config.yaml
num_key_value_heads: 2
norm_eps: 1e-05
parallel_block: false
schedule: "wsd"
decay_fraction: 0.607
final_lr_fraction: 0.0
doc_mask: false
MLP neurons of a small language model. Each row is named by its layer, matrix (gate and up: input weights) and neuron, and shows model dimensions 256-383. Each number is 128 + 24 x the weight over its row's rms, rounded and kept within 0 to 255. A neuron's up and down rows have the sign that makes its largest values positive.
After each neuron's rows, "fires on" lists the tokens most often at its 100 highest values on Wikipedia text that the model never trained on. A number after a token or word is its count.

L6.gate503 [154 153 112 120 162 142  83 135 146  92 127 189 145 130 136  93 152 117 115 144 163 107  97 147 140 140 134 147 132 129 127  92 116 164 122 122 139 141 114 147 130 153 134 124 137 146 132 145 113  65 118 125  98 134 159 109 163 172 143 150 122 105 138 137 133 153 131 131  98  66 118 108 117 126 117  83 152 140 148 119 143  95 142 137 147 147 139  91 141 142 132 111 131 134 146  87 149  76 176 134 141 105 159 116  78 116 104 124 113 148 151  90 144 136 119 135 147 119 147 160 106 153 140 156 138 127 154 173]
L6.up503 [135 158 135 146 157 102  90 134 147  76 103 156 135 112 103 157 100 134 176  73 147 119 160 169 132 133 113 151 118 111  90 142  96 131 135 143 123 101 103 167 131 183 155 134 149  97 126 121 142 140 149 142 119 158 147 135 162 177 158 144 145 103  88 141 115 155 135 118 147 115  97 161 115 110 111 114 136 123 104 146 124  87 105 108 116 124 108 127 155 167  76 117 218 103 101 144 168 105 121 103 115 120 138  94  96 134 127 119 113 180 132 104 127 114 110 141 134 111 144 112 174 141 155 121 173 127 143 150]
fires on: " of" 40, " the" 28, " are" 14, " were" 8

L12.gate740 [ 78 114  94 147 113 146 102  97 160 155 155 108 201 141 120  84 120 110 148 141 104 166 114  98 108 117 132 132 149 147 104 163 100 104 115 131 126 164 130  99 138  82 133 149  87 133  97 122 138 131 108 116 128 135 107  92 178 142 122 107 120 126 147 145 135  72  84 111 111 116 114 159 130 192 137 105 138 122 133 112 135 108 120 111 143 136 155 166 136 140 101 126 155 143 125  78 105  80 141 117 123 126 134 115 148 114 154 132  76 118 137 126 138 130 102 130 122 111 106 142 159 157 122 129 158 147 123 160]
L12.up740 [122 110 113 141 117 144 109 112 145 116  98  87 137 130 160 133  96 112  99 142 101 150 167 138 113  92 126 127 116  97 146 126 131 129 109 139 170 121 137 135 147 136 139 154 122 148 118 116 134 122  72  89 114 116 120 135 128 155 113 106 161 127  94 126  84 131 144  93 141 151 130 117 147 179 126 103  84 129 147 185 142 119 129  85 149 113 118 151 150 142  99 152 138  93  96  73 111 105 139 107 128 126 138 122 134  62 118 132  85 132  93 167 113 109 135 112 160 105 171 124  89 143 142 154 138 127 132 106]
fires on: " |" 54, "-" 9, "|" 8, "." 4, " B" 4, " (" 4

L9.gate821 [109 156 124 114 132 149 143 121 116 101 119 142 139 115 128  90 169 112 142  54 164 120 153 127 152 138 163 156  90 107  98 119 159 104 152 117 127  99 168  90 103 116 161  83 123 145 126 124 131 145 119 176 136 126 154  97 139 136 172 135 128 120 101 143 156 157 147 128 104 105 141 151 151 143 120 171 165 134 104 109 151 145 146 103 124 151 115 127 183 106 149 144 104 113 106 125 143  84 141 140 134 165 143  85 151 126  75 123 146 129 107 133  73 129 160 138 171 108 148  81  99 129 140  81 141 136 142 140]
L9.up821 [149 113 148 105 148  88 133 162 156 154  79 104 135 175 126 140 100 123 166 153 164 135 148 116 140 107 104 134 134 113 121 134  96  96  83 145 152 124 115 125 127 100 124 152 143 102 133 137  94 106 133 150 118 156  99 176  77  82 130  95 125 147 126 135 138 124 138 139 120 126 119 150 157 138 142 150 150 146 115 133  98 151 164 131  91 112 134 136  79 144 144 146  63 119 127 161 167 100 141 109 144 132 112 101 120  97 109  94 167 139 123 138 145 114 167 104  96 127 120 133 114 101 122 139 165  98 126 145]
fires on: " on" 25, " at" 18, " in" 16, " from" 7, " held" 6, " of" 4

L6.gate73 [105 141 153 136 128  81 104 152 120 157 116  95 129 128  94 133 132 171 106 143  95 165 116 159 135 134 118 110 132  98  84 122 152 142 117 113 130 133 130 138 159 139 145 135 189 143  90 169 116 145 144 125  92 156 131 152 128 132 166 147 108  86 158 154 134 133 165 131 140 144 104 159 103 162 120 126 140  86  95 140 119 163 152 129 100 151 144 143 152  94 124 136 116 117 151 107 149 148 110 150 112  99 134  60 176 138 150  95 177 193 129 104  79 126 101  95 109 138 169 104 133 117 100 156 148 120 177 105]
L6.up73 [148 113 137 150 159 155  86 113 161 183 115 171 146 150 142 130 122 110 148 122 111 138 155 138 142 110 125  68 140 115 111 139 100 149 102 142 131 128 124 134 149 167 126 101 104 159 122 157  77 114 164 107 140 173 142 113 130 133 152 117 123 108  97 158 161 138 109 136 139 143 134 166 105 148 103 148 173 121  70 126  95 138 106  96 147 121 127 103 144  95 156 100 104 131 104 138 118 124 121 113 165 100 139 106 135 137 148 103 181 122 114 125  90 124 123 108  88 139  88 106 134 151 108 132  47 135 162 127]
fires on: " |" 72, ";" 23, " used" 4

L8.gate318 [152 163  86 154 122 123  92 153 132 142 120 162 154 112 133 158 149 137 117 143 160 128  91 150 136 118 140 162 114  77 141 128 118 122  92  95 102 118 155 114 155  90  90 110 131 167 112 142 133 128 144  96  75 150 140 174 164 169 136 136  74 110 146 131 148 133 160 121 122  72 137 106 136 117 141  86 128 107 130 140 142 118 147 120 129 135 127 139 153  92  89 117 136 147 129 125 161 130 132 108  91 131 131  98  89 141 166 117 105 156 151 161 105 163 107 139 118  86 131 109 106 172 158 126 131  72 134 185]
L8.up318 [126 188 145 147 117 111 148 105 152 145 123 125 147 123 112 127 130 136 122 104 161 110  81 167 136 155 122 152 150 125 167 119 138 140 145 149 151 124 164 162 175 149 145 141 175 107 132 177 112 196 130 103  98 163 139 105 142 133 163 131 116 125 115 150  95 108 137 144 123 161 162 135 118 144 109 117 209 144 133 176 146 100 148 124 126 118 119 103 122 129 115 136 108 111 113 116 121 119 116 137 104 154 101  95 116 143 142 119 142 115 131 163  93 123 114 163 117 108 116 154 108 149 160 136 122  82 174 157]
fires on: " are" 27, " of" 23, " were" 19, " to" 9, " for" 8, " in" 6

L4.gate543 [190 157 117 138 121  94  97 116 145 132 136 103 132 119  96 110 122 154 126 174 163 138 112 181 117 117 111 174 145 124 123 141 116 110 138 153 102 139 116 128 123 140 145 125 153 147 118  94 167 126 106 125 142 119 124 129 106 183 112 169 157 101 113 137 148 109 153 119 150 131 138 117 100 149 134  81 109 122 153  88 153 117  70 161 120 131 158 147 148  86 142 121 129 150 166 101 162 115 191 137 146 108 135 140 112 117 137 133 141 125 155  88 127 142 126 126  84 165 134 112 154 140 144 147 114 150 124 157]
L4.up543 [137 143 126 112  78 161 120 128 164 123  97 110  90 166 147 138 131 171 150 141 191 151  94 122 131 139 147 140 125 114 127 147 102  95 137 122 120 103 202 130 146 127 118 105 134 108 122 124 120 173 114 140 149 138  94 123 103 146 122 149 118 107 125 129 100 140 136  98 127 101 146 156 126 116  94 130 148 139 129 145 154 144  68 114 133 150 139 169 130 114 105 108 151 157 129 168 105 132 166 145  71 124 140  92 123 122 124 122 119 148 192 125 139 138  88 127 189 197 133 138 118 115 156 134 118 123 117 139]
fires on: " were" 32, " are" 10, " remained" 8, " been" 8, " be" 5, " being" 5

L6.gate108 [134 129 132 116  79 103 129 130 137 146 124 121 114 128 144 151 108 118 131 128 118 114 139 132 176 113 125 144 102 139 119  84 120 158 132 115 155  75  91  99 115 119 116  78 108 106 179 142 145 150 108 128 122  85 142  91  94 120 166 121 136 127 147  87 138  70 176 100  88 139  83 121 113 115 131 110 115 146 103 108  81 159 120  96 139 118 138 133 119 154 134 144 103  85 103 103 106  47 134 142  98 147 176  80 145 156 112 120 136 126 123  94 108 129 107 138 120  87 105  87 149 136 127 141 141 154 116 162]
L6.up108 [163 154 150 141  90 103 126 151 140 151 145 128 148 183 130 150 154 147 159 125 118 134 112 101 156  79 145 121 143 112  96 130 129 154 130 147 128 132 144  94 149 142 136 121 151 105 177 107 160 135 133 146 109 101 135 120 140 136 102 162 111  94 112 113 112 163 108 113  50 113  98 120 120 108 114  95 123 130 106 151  75 130 130 123 109 192 114 116 110 162 150  91 143  76 112 132 158 151 115 109  86 165 163 133 133 121 197 156 158 149  97 137 112  78 139 159 131  94 131 132 111 100 121 110  96 163 147  99]
fires on: "'" 87, " |" 8

L6.gate585 [112 135  76 111 135 152 128 131 143 121 107 174 171 151  78 116 148 141 146  97 152 132 133 129 130 108 100 125 164  93  86 140 142 141 124 154 138  96 110 104  66 143 118 134 153 157 121 159 126 120 137 102 111 147 104 103 150 153 145 101 125 127 142 110 155  90 141 182 116 129 125  92 116 147 107 139 118 138 101 114 158 107 150 107 104 158  82 129 145 130 124 119  97 111 117 147 145 135 107 145 148  92 204 142 121 217 127 123 104 136 159 130 157 151 135 151 138 133 142 113 108 155 138 131 170 109 148 129]
L6.up585 [126 122 150 115 115 105 175 173  96  91 116 127 136 141 139 120 112 120 111 103 156 128 124 143 179 152 127 106 135 166 121 144 112 149 110 125  65 105 135  87 107 135 144 126 131 131 109 140 154 131 133  93 159 123 123 103 147 115 160 141  83 121 154 102 186 160 160 149 197 101 106 131  88  89 132 131 107 100 116 133  88 146 107 125  90 149  75 116 158 119 142 137 168 129 121 113 135 119 132 139 167 130 115 110 130 148 135 124 131 106 133 141 115 112 113 161 114 106  94 112 173 142 145 120 166 128 154 120]
fires on: " only" 14, " are" 11, "s" 8, " was" 6, " final" 6, " were" 6

L2.gate876 [ 79 159 103  72 129 110 139 131 155 136 125 132 136 108 110 119 154 126 102  91 136 124 117 140 154 110 169  40 167 122 135 112 123 164 107 151 132 124 147 142 110  89 127 186 120 163  80  91 124 137 116 116 104 129 115 141 160 130 105 136 116 171 133  94  96  95 150 159 153 121 154 179 121 127 143 140 130 120 113 131 103 160 113 131 110  75 133 103 148 103 123 148 128 121 118 151  99 100 124 111 162 131 126 151 160 116 119  77 135 136 147 144 117 155 122 127 173 118 141 142 145 118 138 120 132 105 136 159]
L2.up876 [128 116 147 133 188 154 200 132 158 141 166 128 103 120 113 139  89 134 136 143 117 121 133 127 148 116 153 163  99 118  95 132 137 160  98 114 138  83 155 101 158 122 132  81 136 123 161 125 128  83 123 122 171 116 108 106 149 116  95 126 123  91 119 122  99 118 144 110 128 135 154 115 163 122 159 142 159  88  59 110 149 145 165 142  95 104 123  94 130 148 141 123 128 149  75 126 114 142 108 167 149 153 150 107 120 121 107 138 111 149 104 155 152 114  96 123 131 154 141  81  82 129 169 118 173 157 126  87]
fires on: " would" 30, "on" 13, " to" 12, "t" 8, "ation" 6, "BA" 4

L8.gate10 [149  99 133 124 120 108 119 126 147 144 140 121 188 131 116 152 150 188 145  98 127 101 100  95 132 147 147 101  84 118 176 136 127  92 145 123 127 118 116 132 149 146 116 126 102 109  83 126  95 165 106  99 132 115 130 128 120 157  96 169  98 111  90 137  91  71 106 107 145 175  41 130  99 111 110 128 160 120 141 167 162  97 114  86 143 114 144 124 141 107 108 130  91 157 131 144 137 132 139 109 114 148 142 115 108 122 148 142 100 114 142 140 102 108 114  85 120 135 163 103 125 153 115 101 148 118 152 156]
L8.up10 [115 108 150 106 144 144 119 113 123 124 114 108 112 149  88  65 138 160 113 135  59 173 105 125 123 135 112 111  82  96 149 124 155 158  96 108 143 122 161 152 103 149 154 122 114 119 114 122 130 165 115 110 123 154 137 123 106 117 124 173 106 115  97 141 171 106 147  98 181 158 134 111 130 149 136 145 132 137 117 132 141 127 109  88 122 140 116 142 166 159 124 150 136 120 171 120 123  82 140 135 129 174 129 156 103 114 154 122 153 132 110 136  87 143 102 157 170 118 111 113 149 137 159 112 145 141  81 108]
fires on: "." 33, " ri" 11, "/" 9, " because" 6

L10.gate851 [128 127 132 109 124 117 125  97 168 142  98 185 139  98 113 120 187 137  85 144 148 162 129  81 153 142 152 136 129 100  56 107 146 135 138 168 116 113 136 109 140 106 138 111 138 100 154 113 108 113 122 176 125 124 116 159 150 129 161 139 129 133  84 103 138 106 143 157 126 143 138 127 121 126 143 129 100 154 117  96 119 180 151 104  98 134 157 124 141 104 115  87 141 134 138  93 130 123 150 110 160 104 143 110 119 151 123  95 108 123 155  92 124  73 162 123 132 140 137 150  99 117 138 169 130  86 133 139]
L10.up851 [142 131 148 121  69 109  77  92 107 154 117 121 118 120 137 144 168 150  95 136  83 173 119  84 124 111 108 100  77 133  96 129 142 106 146 163 102 186 124 128 129 102 157 174 129 139 155 115 142 101 129 112  78 105 133 194 152 138 126 140 153 134 139 131 157 138 115 199 126 144 117 150 123 129 118 123 105 136  93 171 158 139 134 123 119 144 125 146 148 152 136 116 133 135 149 126 118 152 100 103 130  90 132 156 135 112  82 106 151 144  98 152  98  95 123 119 143 164 125 187 126 121 133 122 107 127  65 115]
fires on: "," 82, " of" 8, " under" 6

L6.gate699 [103  91 155 133  96 152 103 121 140 160 146  91 164 117 156 144 132 161 121 116 144 135 149 140 112 103 126 129  83 100 114 123 136 153 120 179 152  90 125  58 143 146  91 148 150 145 141 132 149  86 152 141  91 179 128 128 140 111 184 181 143  97  90 104 141 146 135 116 146 123 117 118  87 132 112 126  98 112 128 135 121  89 134 143 121 143 122 154 122 111 165 160 100 159  87 115 124 155 165 147  87 127 140  91 122 184  75 109 158  94 138 113 123 174 140 112 121  81 120 127 144 182 131  85 107 149 146 114]
L6.up699 [140 124 121 122  96 127 142 153 180 128 125  96  83 116 148 132 117 175 146 132 118 113 115 135 133  74 116  93 119 167 135 127 107 114 106 144 109 103  89 126 136 156 116 166 127 107 133 133 114 112  84 107 145 116 106 110 135  85 148 109 120 139 121 152 139 114 161 140 128 102 108 166 153 135 140 146  88 170 128 144 117 146 130 111 112 145 110 139 104 118 143 131  87 130  92 143  85 120 107 117 175 115 124 123 165 125  61  93 163 123 138 116  91  73 165 110 149 101 130  72 151 101 120 140 123 141 115 133]
fires on: " in" 20, " Gu" 16, " is" 13, " of" 8, " gu" 8, "Gu" 6

L11.gate174 [139 106  93 106 119  94 130 131 113 184  98 160 129 131 151 134  87 164 146  95 154 105 116  85 195 116 104 161 104 118 112 137 134 103 121 117 117 132 144 136 147 140 144 122 147 110 152 137 120 135 144 130  74 129 136 104 126 117 111 153 121 135 117 143 111 127 111 141 142 118  88 135 115 157  62 135 126 113  84 130 102 134 152 115 120 130 124 170 133 150 132 138 160 111 135 129  95 122 169 101 129 140 101 110 177 107 101 131 121 132 109 134 101 135 183 105 122 132 113 121  93 143 165 124 123 140 108  73]
L11.up174 [157  99 104  88 132  97 131  86 120 120 128 136 124 117 136 167  83 171 150 128 163 149 165 127 135 144 123 147 151 178 146 162 107 139 110 157 123 153 171 167  98 109 159 139 121 141 142 123 114 148 124 162 116 117 118 154 108 111 143 124  93 118 148 159 147 177 118 100 135 116  92 152 140 128 118 115 147 135 113 110  73 141 147 142  94 174 117 106 137 135 136  93 141 115 138 113  87 156 179 116 144 134 100 110 138 132 130 141 136 128 103 155 137 143 169 160 132 177 134 133 114 143 159 118 129 106 136 115]
fires on: " his" 28, " of" 19, "Early" 9, "s" 6, " in" 6

L11.gate406 [116 112  98 138 122 189 151 194 115 105 115 141 139 118  68 109 127 150 142 106  83 110 109 130 165 161 114 131 154 100 158 120 111 108 123  83 169 135 130 138 121 128 112 113 141 140 145 122 140 122  81  96 140 163  94 105 150 121 118 124 124 154 118 158 100 132 156 140 135 166 134 168 125 151 131 132 144 154 107 102 171 154 136 141 130 145 115  90 125 130 182 136 109 181 103 106 152 147 130  98 142 144 142 135 151 154 124 148 134 126 112 118 125 137 135 151 123 162  90 114 131 187 106 148  90 137 113 128]
L11.up406 [124 138 154 135 120  70 144 105 104 131 103 166 130 153  95 201 155 133 108  97 197  76 137 133 109 110 135 146 145 141 104  94 171 174 119 134 144 147 135 104 147 103 115 132 131  92 162 123  97 109 141 102 114 139 117 118 106 114  83 139 108 122 125 121 106  91 139 129 105 139 149 164 138 124 101 113 124 136 136 123  97 106 121 120 175 153 133 167 153 138 129 124 110  90 187 118 129 152 130 106 144 163 154 126 137 130 138 134 139  99 143 151 146 112 117 107 109 137  99 123 121 158 190  87 126 112 150 115]
fires on: " the" 54, "The" 7

L10.gate497 [154 127 151 135 129 129 113 151 140 130 125 141 116  97 145 159 118 131 133 124 120  81 117  96 127 121 116 104 108 118 103 113 135 136 119 100 110 149  54 127  87 111 112 140 131 123 130 126  84  81 148 120 153 162 186 110 134 111 153 126 151 127 132  80 100  94 140 141 126  91  94 139 150 102  87  85  87 187  88 105 105 118 113 100 119 119  81 112 140 101 143 134 151 123 163 156 144 130 102 128 136 158 140  86 117 142 136 125 165 107 176 127 136 164 149 118 105  75 146 110 178 130 136 169 135 133 138 101]
L10.up497 [110 162 109  89 122 121 108 114 136 141 121  92 147 149 169  96 152 129 148 130 126 142 184 138 135 151 128 130 150 124 167 124 105 113 136 122  93 135 138 128 152 122 158 110 163 142 106 105 121 144 170 109  91 105 159 129 124 134 134 127 123 125 107 156 111 108 180 142  79 173 115 133 115 187 153 141 153 127 150 136 119 119 197  95 141 127 154  85 167 139 138  62  94 116 146 122 144 123  93 141 117 167  99 136 113 149 127 133 146 104 146 103 155 123  67 154 107 197 144 111 138 159 123 177 114 103 107  90]
fires on: "'" 36, " and" 15, " the" 13, "F" 5, "bin" 4

L8.gate745 [128 121 115  53 141 167 159  85 116 117 153  84 155 114 130 137 133 108 144 145 108 144 139 144 120 135 180 149 140 140  90  81 156 175 102  80 127  91 134 149 134 121 147 103 112  96 148  66 112 163 118 108 102  93 143 114 128 135 153 110 119 163 142  92 108 139 113 163 105 125 156 110 164 111 106  77 155 144 118 132 154  81  77 128 153 116 141 147 152 109 143 163  96  86 125 143 166 145 175 130 122 157 151  98 139 133  97 152 165  86 151 118 122 135 167 103 157 133 130 124 103 137 142 106 141 142 142 159]
L8.up745 [150 106 112 124  86 112 124 125 112 122 127 109 134 146 142 141 172 175 210 134 186 139 155 130 174 132  97 164 108 140 132 118 154 126 143  98 117 108 144 104 115 135 130  69 101  95  78 133 130 109 109  91 137 147 123 111 113  98  86  96 119 120 131 110 132 129 117 122 128 140 118 142 121 141 139 124 139 147 191 123 135 114 169 137 105 151 144 197 140 152 113 133  94 148 144  99 101 121 141 129 144 164 140 123 144 168  95 123 156 142 113 104  93 101 173 160 139 137 129 119 131 115 157 144 128 116 103 106]
fires on: " in" 39, " at" 35, " on" 13

L9.gate923 [181 132  98 120 163 137 109  80 158 144 101 112 125 146 142 143 143 102 183 141 112 125 117 128 141 139 137 111 161 132 157 113 119 172 114  83 120 146 115  93 119 135 142 163 130 116 114 129 127 128 186  82  75 158 132 117 154 139 120 109 152  95 105 132 145 135 146 134 178 113 130  88 109 133 101 125 164 175 142 145 184 126 158 136 125 154 107 138 118 142 110 116 152 125 113 148  96 152 141 118 141 125 131 155 133 126 118 117 119 112 160 161 159 121 134 134 126 129 155 129 148 128 162 130 111 135 128 100]
L9.up923 [117  87 126 165 130 123 121 123 102 103 142 158  89 179 145 166 117 150 143 106 129 154 130 161 106 153 117  95 160 161 154 131 131 138 139 119 120 135 117 119 123 147 117 137  93 120 166 107 122  93 106 124 142 123 152 115  88 148 133  93 134 168 180 134 167 135 116  86 117 123 110 141 173 165 157  83 119 129 138 130 137 146 107 153 156 105 198 108 126 176  99 100 121  94 131 119 152 132 109 137 103 128 116 109 107 122 116 108 137 140 142 137 149  91 137 112 140 156 102 144 156 103 157 152 100 127 157 125]
fires on: "us" 16, "a" 11, "i" 11, "um" 8, "ana" 7, "e" 4

L9.gate664 [133 103  77 124 132 111 136 102 149  97 123 115 126 145 102 122  95 148 134 155 126 136 157 103 176 135 123 158 117  70 146 170 140 147 146 153 139 111 121 143 130  99 145 127 106  92  92  93 125 128 135 128 140 121 106 139 130  73 140 133 157 107 128 132 123 125 105 125 160 126 135 109 159  94  76 122 157 160 104  76 180 112 124 147 138 121 123 130 162 151 104 104 137 114 122 115 142 104 153 117 128 110 160 122 139 119  91  91 116 113  63 130 117 137 159 140 149  89 114 179 168  90 166  92 139 138 110 155]
L9.up664 [102 108 130 134 172  87 157 119 113 107  72 146 170 156 131 161 125  95 156  75 104 159 175 116  78 123 136 138 157 151 105 125 140 166 124 111 107 128 106 127  92 112 121 142 133  85 121 111 103 127 165 129 108 129  62 138 114 141 130 103 129 160 142 108 142 175 125 122 118  96 133 128 173 140 165 112 151 122  85 122 125 112 126 105 146 164 124 129 126 143 111 129 114 112 134 148 169 126 141  91 153  97 109 153 144 119  99 113  81  98 100  62 105 119 159 116 122  75 119 108 151 169 181 185 150 122 129 135]
fires on: "," 25, " to" 16, " |" 15, " that" 9, " in" 7, " from" 7

L9.gate326 [100 153 149 136 129  96 114 148 176 112 132 150  96 150 126 113 127 137 145 148 140 162  95  71 118 119 137  84 120 122 151 140 102 135 122 152 148  94 116 138  97 121 149  66 103 146 125 111 144 121 173  85 156 136 109 112 145 149 184 105 167 133 130 123 128 109 103 144 138 135 128 126 125 155 140 129 129 189 131 161 144 126 145  98  99 122 142 130 117 127 163 169 179 166 115 126 119 141 153 104 167 135 148 147 126 151 110 175 173 159 136 167 106 128 130 110 178  95 104 115 137 144 141  96 119 142 124 108]
L9.up326 [136 149 145 143 128 150 167 172 148  97 181 162 100 132  78 124 140  91 125 157 159 161  94  83 135 122 139 133 153  90 111 145  97  88 112 171 142 137 111 117 184 116 150 100 109  96 101 147  81 144 153 133 140 138 111 105 153 113 146 102 162  94 101 155 124 121 113 150  99 129 131 138 130 144  97 164 125 153 118 118 127 139 145 123 136 129 165 154 137 144 157 103 128 151 165 124 121 104 108 110 125 138 192  95 110 160 133 202 131 119 119 147  94  99 116 136 123 114 151 138 148 198 145 129 108 150 115 175]
fires on: "-" 22, "'" 14, " \"" 12, " '" 10, "ca" 8, "/" 4

L9.gate666 [ 82 145 103  72 124 167 147 133 136 151  91 144 175 110 115 113 102 143 132 142 146 162 160 143 138 130 135 150 169 126 122 126 121 178 130 100 106 146 149 128 166 131 128 133  74 127 136 132  74 125 147  99 105  96 150 123 145  94 133 121 135 122 130 113 129 106 168  99 143 113 120 132 123 110 137 145 127 193 125 119 117 143 136  95 141 119 118 107 125 126 138 144 104 114 155 125  93  91 122 152  98 124 159 135 143 147 109 152 112 128 113 140 127 143 159  88 127 100  99 117 149 116 128  98 121 133 162 146]
L9.up666 [156 131 130 163 130 134 130  85 180  73 136 137  96 143 128  92 136 116 131 133 112 143 154 103 112 148 128 146 124 108 123 124 140 136 108 157 121 113 132 107  69 145 117 148 136 156 118 132 120 152 105 124 122 141 120 150 138 140 119 109 162 136  91 117  99 132 157 156  91 139 136 147 120 114 127 132 141 149 120 183  87 101  93 172 117  93 199 104 130 121 123  92 128 122 120 128 140 160  92 111 134 148 111 143 120 142 188 134 121 121 139  98 160 127 109 167 129 140 126 136 110 140 139 184  56 101 114 118]
fires on: "'" 100

L9.gate534 [118 153 146 168 105  92 146 147 129  86 124 114 150 115 140 109  93 126 116 115 114 151 135  75 121 156 119 123 170  98 103 139  95 149 140 140 153 126 132 108  97 134 135  80 159 125 128 159 143 134 139 121 129 119 154 117 112 130 112 114 148 151  84  83  96 120 114 136 188 110 140 122 140 147  98  94 166 105 153  96  99 122 139 101 142 149  71 116 125 104 171 157 148 167  90 139 137  78 157 102 128  99 135 122 114 114 138 115 113  97 142 132 132 145 176 146  87 121 150 141 165 146 127 122 132 145 126 131]
L9.up534 [140 128 117 157 119 114 133 133 147  93 127 135 146 115 118 155  93 162 137 158  98 125 127 135 146 123 155 139 116  89 167  69 105 112 140 132 135 130 111  92 169 115 116 124  87 104 136 141  88 124 123 141 170 128 104 157 132 110 143 116 116 131 122 148 158 154 121 138 133 127 106  69 129 130 123  79 118 119 141 116 132 125 149 151 125 153 130 132 126 166 123 117 104 184 103 127 116  83 117 104 173 128 171 149 105 166 105 139 121  73 105 151  98 158 111 140 158 156 124 140 145 109 160  90 123 118 144 152]
fires on: " \"" 60, "'" 31, " un" 5

L10.gate798 [133 109 112 165 135 127 121 146 154 115 149 151  89 122 146 136 129 161 129 144 152 145 182  94 103  97 140 163 125 138 133 141 120 116 103 126  73 151 162  92  85 140 112  85 131  73 146  74 133 167 152 126 179 132 149 136 120 133 129  79 168 150 100 131 148 105 119 130 124 101 137 149  93 118 133 143 138  69 157  94 128 138 144 126 107 147 159 146 124 106 113 112 113 156 127 105 100 103 140 105 146  77 128 130 125 148 149 105 106 140 149 125 120  87 146 115  99 141 128 131  87 142  95 130  91 109 140  96]
L10.up798 [149 136  89 140  96  81  84 141 148 148 143 144 134 141 139 104 150 104 124 168  67 164  99 136 142  97 106 151 112 131  73 143 135 110  82 151 137  75 138 118 111 156 126 143 100 102 130 140  89 101 126 173 134 109  96 173 137 110 119 121 121 129 148 157 108 141 133 121 127 110 122  94  94 101 175  94  82 140 128 178 141  99 130 100 121 166 156  87 126 122 145 132 129 106 136 102 166 137 156 103 151 156 150 112 150 124 137 143 115 102 134 135  94  97  91  94 136 114  96 140 143 126 153  91 104 136 118 118]
fires on: "," 57, ")" 13, "ly" 4

L9.gate731 [104 159 162 146 163 155 166 133 103 139 151  96 156 119 117 150 135 101 133 153 115 143 119 135 110 109 121 110  83  80 138 146 123 129 123 101 100 113  95 114 122 103 122 165 143 135 138 123  95 121 122 105  95 147  91  82 156 127  97 107 117 124 135 158  97 113 121 135 160 125 118 151 123 137 151 165  99 109 163 148 137 172 115 142 128 114 118 118 162 141 120 158 120 134 148 117 126 108 123 142 155 157 130 133 147 121 155 146  95 114 111 135 148 108 105 143 130 154 156 106 147 144 151 139 147 142 100 136]
L9.up731 [149 139 166 108 187 140 102 110 125 152 128 136 141 152 115 133 116 110  73 179 122 121 145 129 122 126  94  97 117  92 128 141 154 143 113 119 115  95 103 163 154 147 177 191  94 135 130 109 165 113  91 143 103 115 131 162 144 136  99 155 153 150 132 148 101 107 118 126 116 135 122 122 119 149 126 168  86  86 130 157 114 181 129  99 171 160 133 142 136 150 127 165 127 145 131 125 134 103 124 104 104 190 139 111 135  99 147 109 105 100 114 140  96 161  94 142 144 154 152 142 140 173 124  77 163 116 143 139]
fires on: "." 41, " United" 18, " England" 6

L4.gate320 [134 105 118 141 160 117 108  97  83 129 168 129  91 181 132 177  75 110 126 170  96 127 147 156 125 101 157  89 157 154 174  85 133 145 116 129 152 140 107  84 127 129 129 128 141 141 140 109 149 141 146 119 119 116 138 121 151 155 159  80 143 117 115 159  85 146 175  85 159 114 110 146 129 121 129 108 135 141 159 117 147 130 132 117 127 129 162 119 137 136 128 155 137 148 170 164 146 137 118 150 124 162 130 143 113 140  82 112 145 116 143 122 165 138 144 116  91 113  82 122 138 106 152 135 106 107 107  79]
L4.up320 [105 105 107 110 151 113 107 119  97 128 165 135 110 137  97 111 153 127 143 153 145  95 101 147 157 120 159 100 139 155 189  97  92 177 146 101 117 175  68 125 152 153 135 106 114 109 134  94 111 115  99 110  85 123 149 107 146 150 113 118 122 130 127 173 145 155 150 112  81 156 110 150 108 146 130  98 124 147 152 130 132 141 142 125 162 147 155 104 146 127 115 119 157 148  94 136 122 143 140 174 139 155 145 164 143 113  90  96 136 127 142 161  96 102 149 132  97 112 122 139 152 131 135 141 146  87 160  92]
fires on: "us" 24, "a" 12, "i" 11, "um" 8, "ia" 6

L9.gate193 [ 91  94 113 158 136 123 136 124 171 110 145 133  88 114 140 161 128 140  92 100  88 121  93 127 160 133 135 132 122 116 127 131 147 112 151  99 139 111 126 130 176  90 123 127 129 136 134 100 108 120 132 113 150 166 133 149 104 128 113 158 149 125 145 144 122 141  91  91 116 136 124 111 151 161 123 167 112  91  89 159 129 141 139 124 107 122 103 128 103 187 132  92 130 120 140 162 125 127 113  98 132 119 166 191 198 166 114 100 127 123 137 133  99 145 129 179 166 142 141 161 148 115 116 164 112 149 169 103]
L9.up193 [100 112 152 130 122 106 115 115 122 135 141 158 140  88 156 159 186 166 117 132 181 147 165 143 147 115 135 136 134 107  60 163 128 119 157 132 127 145 134 128 102  99 138 128  96 108 162 121 146 124 141 104 117  95 158 152 100 164 133  79 204 122 150 137 114  86 113 126  94 173 135  90 117 105 137 118 126 133 139 128  83 119 121 188  90 147 127 101 157 190 143  97  99 144 193 155 101 125  86 120 125 126 133 150 119 162 101 135 124  94 110 152 134 114 123 104 154 151 144 119 142 160 133 135 137 113 119 122]
fires on: " the" 50, " v" 12, ":" 9, " by" 7, " at" 7, " The" 5